{"head_dim": 64, "intermediate_size": 1024, "rope_theta": 10000.0, "rope_fraction": 1.0, "bias": "none", "init_std_o": 0.00649, "init_std_up": 0.0304, "optimizer": "muon_variant", "beta1": 0.95, "lr_head": 0.00758, "doc_mask": true, "max_steps": 5192, "dataset": "wikipedia_en"}
MLP neurons of a small language model. Each row is named by its layer, matrix (down: output weights) and neuron, and shows model dimensions 0-127. Each number is 500 + 40 x the weight over its row's rms, rounded and kept within 0 to 999. Numbers have three digits each. A neuron's up and down rows have the sign that makes its largest values positive.
A block is one neuron, or neurons of one layer that tend to fire together. After each block is what it responds to, as a language model described it from the Wikipedia text at the highest values.

L7.down364:546499481504435486510494476519493548500502512492422525498565479496545552490571474529506445550537473491509432507474553459501487545483492466491487526495516437444506537465423491501548535509506441555513482454562537479512379480474536536482496513507554529474511542504419519548527545505490500479525515417433516468513526438514503461434524551436481490495463464466482463507545472548552530505578
Line break opening lists. Newlines right after a colon that introduces a list or table, or right after a == section heading == marker, e.g. "includes:", "== See also ==".

L6.down35:532426445407463447471589515472480565534578520575520532447464580464446493550535472472491506524565458412494452492530537530454448469483448575470498470498486500469435457407440531545531531555563499556465414488494452491528475516492473460493599464445438459522551500428477526516513426459514502413470502478426486504511443501467484533472499542515555469549503456556486495526500469455475519510445
L6.down80:537478532446528525527561517539521423454493510459585535529500470447479529513537515470546534534465561540459522527483498511480570500516532480498584446546483526442444568447448513515524435469526468547468507454521527489464476420440538524484479462461472484497501472412551602561522545584546552458445506458443455535574473478465440539568416557463555493536504461517484511509484517484584519491521
L6.down150:518553465508465497542474440533506536534415501467505421529567468510533481460473480586504456517573518526473557515444559493570466476441499491486470489509570538477426519474467490534530422472517470465431501512488513527474485452531504599533538476495433484440476485473448569481451503488481491513536488528550524537535459472553612518489568469443532467470537511490467498500579453497501472429512
L6.down165:509545568456573481560485464477548530512525498512538481531581459488573478457486482498519486545569501498535532481478579507495533472476542497522505451425505583467554506479464478472481393492552522530494439622490484442390505540588506500522509520511453446401526496489510502517465540483489506513517571505483576454475437533481525442498474556522506417478542523506488506449540484440532463492428
L6.down377:489486521477525537451437577514489488536515469479493463432422549548525469493482452530498495526583473543448464488476498485466535448483503555450553531481561418549518461557486581529553505517492445525505555496514516504580520479501525491449502529441394415492439587530482489465488510499542431512481495461544458584515522501421491473553523432490415499478493468502512461481510490533547442450559
L6.down423:584506442480467442538467572505476519457472544529470536482567488554558512500447539501552486443517594420513431599507545452488451521488574465473478577413526474460476471440478516497478496523488508507547506490519524458523557477440413468491536475474502524539488505423515516501476484487544517469625459455430514477496473499523562425536467449473532516541492526540541491525440472488499496592444
L6.down472:528490506596471508515496474502565481527490455477563530458443588492521406505516470487473540461502603557540538448489542553458511541561508507520566542458462533508496448524535478455430597451513432520517522471488478535474534571524520456398528518465467541556557576526554464516519467570495493537566426492552512554481464445511460452478471478521458571470493535551535441545415527531488506532488
L6.down504:468545530489426506449465489541476496483477531499511529569535446490409488458473502544502409437494512569525453495592491478519481543484530498474489462578465482473445468458502501485509536545512543474470554487518502547528464575475512461577474517490455524425481559471489514452506487489479508491529425531551474484519540526452483434527522539448507467504461485519507544488506502465486539433483
L6.down510:523499471467398516473537526479476451500417514520581530456512554587429425454504520490497445490524486494541424494429572459466479505401516465547535505577451541510577508504595490458521468515532437510591526471429503474566512530502464520515533517487454534523476538534574495533515479456462501543468479448458492518536540540473568505568546528544473493427431540557474479528497477505453460516512
L6.down514:501506485513522510503472503625499487545374506480503427521547484546535552508491520536458479479534530505511431444523526520449469558460455385541431451513620481523469544488543499495548491540552499499522529476502547498496494480452512532452557534438501582568477566539503564496480490474550521496476458522521502514440458489558522468498522475565468444519545450458555518440502494427542485474497
L6.down536:428498524469524539525584470501472503558471510535505464582518483520482380480475529449556425489461508567531512545565502476518466507558432467534444440475496461466492544502496537502458530535491505465506518513496497541558495487468461555483504488532543514517515485515490456495577471524455465550487519481543475548502511512414591516440491505567491473457514434585575557437480477436451512448525
L6.down583:526446498482484535504445517512526452503500504461442552505550480521504445443550560528476514541494454520580524539493479488499400479463484506545503539548467459452462476444525488480558480464480488529612462544589556479536478482506510420444548436445463514479525507478533460543505482579501450491512427478496528549480575455429576518564484465475512490513447475552512510459531521538482516440487
L6.down665:501482537489454415504491582494574467500481515459462532564542498488442483495505584553506487467568572537476551511539499403427530461513478556544418567488481502482479537513553552503509540460487549481492501449437456473517502503504534491550479532545515504527489542485433445443540518514463509521422557498454497489515518521537469492425499486484567525489408534454566474555548455538525504463539
L6.down717:505448483540494545515498538551427561480543488514483473504558466529502510477488507542484482533494494500501518487572545540492489557453550567548470441521427462508493509509466556423549523485587529518544544520516571519552521464449528421501538473428541454478497496545477513513536502501534536460533510468496518569452483510568438545485522502512517541479544491472510517513576371546565537510452
L6.down765:533516377489550577487480520500465524465538523488534435474584514472504489515473493533445494487489550444499555532489627491500508547527598449465567493520485512471521515427486445523503492448526528527499474520466535507465552449556457411506555486461480505477476589529515486556499437465544552590494528457526453516512465552509506455489501568476509484507496460494493477569502536496513542504511
L6.down787:498548490501440543484497552477529537507536378468538474479541486524499440565571513548537428452559483458510455552461584624541521563493520560482575529490499491442527525496450527515498499529554588439420516568447453580463438469447448494536520546525470464430481521440545526544579498518502509533521531525475522536471460553465523419481551540528471443514472496496523476521460511524496562451587
Table header separators. Pipe separators between column names in Wikipedia table header rows (Candidate | Votes, Role | Notes, Year |), plus newlines just before a table; rarely St or Great.

L3.down35:493445488511490483513557517517466514518514558468564540498534518527524526558479529561496508486392477465554561523515506501465487585535530518497489509508515411516526485510547505512473476502563458478440500507454528524578495513512595496480479488487444504460430509475516598512553482474490485468560541491478543490487530493546538480529439537448493536469513496508505485454476497445522448552492
L3.down250:584483488465576525494453493448493531504560479491528515508500556499468446501356496588510471488478509506486514441536481472514556429461523535571474533471453486488518442530502491478534441482507485469508520477562506505475500454565521496534420571516498506416493520452424547537531584498437530513545517486417586448493476478517482487481487496467497492378519512458446536526507473453518496546539
L3.down291:466493433514493535572514487558500506597500511455524549441453479576514507487523557560448551522499489523485528551577483549482533507521517516477522536461532404448504422534499529494449477514551498471509542510513546404460486501456496475492425448460553488492542516530499440483488517531459523450504442435456539475486516487517549526359474499503585487507453474449522452474507509514541514507566
L3.down293:449541487478461461486501472541494528497454530468475487469463525482468453472537444594559468459449522475552502522541489431445549519466479546516460506513497534455504507512463464502465457465511515488526514508515476481480517441515523548533544490556525464463540442498449529466492478550488472475492533477544594452550504485456580609450516476500505600557465507584561475570491510499574567486492
Single digits, especially 4. Single digit tokens, mostly 4, often after a space in tables, scores and numeric lists, e.g. | 1 | 2 | 3 | 4 |, 43 ft 4 in, 48%.

L6.down31:459526575452482484461512505538498491449481454491462557508439524469443500450511545495479448520441472450471460463539455502430548550580474552532572440475499502447534489407537508523515424512512443508495493512484508455555450487572607572445570535447489513507487475541520450548541487464493472414509432489528502433484518511532484589536485506508549493500468456497476447453562514511486475476486
L6.down115:416492507501452465516513555524472516520589492512511455478485511521458527500438557508420540641488484480514446524440492543577492509516521472553512426497499478501514476469468557499454543528523463528493478558509551486488551543467540454514523584513473560453477539504479540501524522477492556431432513517448506537523438487513557475512539501495479492500500539559565493461562577425478415515491
L6.down184:485473461481484562450519490484555473514486567542468464536553506561523498492518446429435496470519544483516523513517565488460443523518469441499461485536499468434539490547576588531486519436476518496533484496451474457487505489432587443476493491495489480504530458589522536425479560500504497486529502416494585558488530502515413529538470510530529415473516472512492510503520477558496479476529
L6.down185:530495506565483427489554504507568472480496512496420448440444466496519484550543501453433481556476472482539498547474463524511519502509542519463543447507499503511534483556465491478520512483543486488447460515447426573527560539572530508476470511450474531439478565453598528517491549542456468513494498549505449469511425486499492542495532477489513464492481482491454453421521446418496442527554
L6.down364:516471481478444519514490505476491503483586495577511485553531619477466502522491598467459518559473454522591513514484501510510494432472524496462535523529509576505506606556512462489455465566534483544499496467470484527560558526520517504505502538501438485412464482494497526497485520501486492453543535491517474491532475568441510485518457424461442492566442636500482483559450514486516493528562
L6.down365:411515483602494479364494537495477533560502549500502415491456465456453513488508505528425529497467465487497437429443449463517488488490498498627554519478434507498570461471501496519495469538511499541529468552505533469496463549538482502505522556529437493557430487491542462515573513533479507496479523451500519496515457503539557583535508480474593453490557514561563555465507502544517481514459
L6.down425:433505420468473511479522495504577559519513548506496494455467471540461488442528554525433502525477570460588509510459543483549497501512542534578557459451526456502490484545536461441504490534540466509516445500506530523483521601535512558564546592469561456455503507514478537459523502534465561502492514419463514463519494458528544493540515571486495471419502521519515437516486509498462421534471
L6.down452:503502489568524476470510453497532542474512475590457462496456526557491562459509470502468563532482523469506518471465516462551520526516462488422441448496535527491535521447492457478508461446498490493518548556451584474512509514542568460453462520493500459526496494547566520526556423568548511440441524453483482518551450556504533526479477513483491393576516457424504489520519537488442487430495
L6.down519:497510449495476468509463465500487605449605452457443516556477481465490492552520476454517542550543531577500527530490529489482514477553445550417503540507493487525559524474448455526520483434489546546494514400442461490490510460495547441432536446552500475422475526461488460492513445471503521564523508512552523520543505505512515482517533546515596506545466509482489516536500561483448455511491
L6.down661:483555503468457459462549582569496544474518490502506481493466549431527488531473481479463569539470524495540410486461500406546507497552516482579476481496439391484459478512491536559521523480432462514532548543485466406507531470506467536513568560517496472505555457510531511484523555484419490397477519557522449524529424520471523493510506497531474505466576483533476525533435491556481503554481
L6.down769:463517523468503530508512548465622554545487455477488498521478504519536462507468544457505501522497512529542494439508487517528506512475513473488529429496530567536497425396484528555478440469550456530410500486501589486510541458511527572471559528546458459473459490528554489495497479511511478434504561560526455532540536512538498560479477482560492473505511503491521455449532492492555490536467
L6.down788:543471516493416548508468507472504510463455581460498513515469511487573511510502485497489461528504466439521470518533541538545476441498496535536527462545472452509496472465459479483560466485540554450554477500491487508485557564547531499484500485516560506464541532597470558560495497489493556462561585455570573586557480547460534464483411495419450571456409495486500531533487575519513454432470
L6.down917:495555504496489486504558552544531561447537508525511515468490490482481541523509576535489478510499444476472513489485491457516529491567512552605511466486487580440515484432458483547480555508482434402476485494409481458431550549522563532530593496534498549439504543429570508462572585513565478581537542501474541445488509546507582543445487522548478531469479476493522539554543506482536470500455
L6.down952:483492510522475487441433473441533495514536460502470460521498543521557505510573509456487488494493517438547485477504477496539521509505451455514484539475542497525484476583483553484489554566545525575525548562511483498436469560460486568502549527506499453504500476476558547577581552505451569452417398496499466494472494525482485540529518491487557477528467441460496540432493489450432477514455
L6.down962:487469527506530523468436569590513510474499546459474533491516526502480539563517523473514565539565477581487518498515439484537484505483458508524432475561499530490572520477509464561497489511471473562460513579555479470373456481497539437481575519550432538510521441456537461551534528492531541444507437524483505494488464527551487496466507525538570523465569517443491469508445485500526547519537
L6.down1011:479513533523493504471467500498566522496498446543425517389547529476483469430524501470521494532481485511551508534572479538565438414556565557514591549527538553472502525546493482481413484519514435454494457479568516524553528516476566507480500558458502504458478518478479467536546467507535442449482580565491536516552456470501536521491531479531545533502491503523587551509561548514490492450474
Counts and quantities. Digits of a number giving a count or measure, often the second digit, plus spelled-out counts such as six, five, three.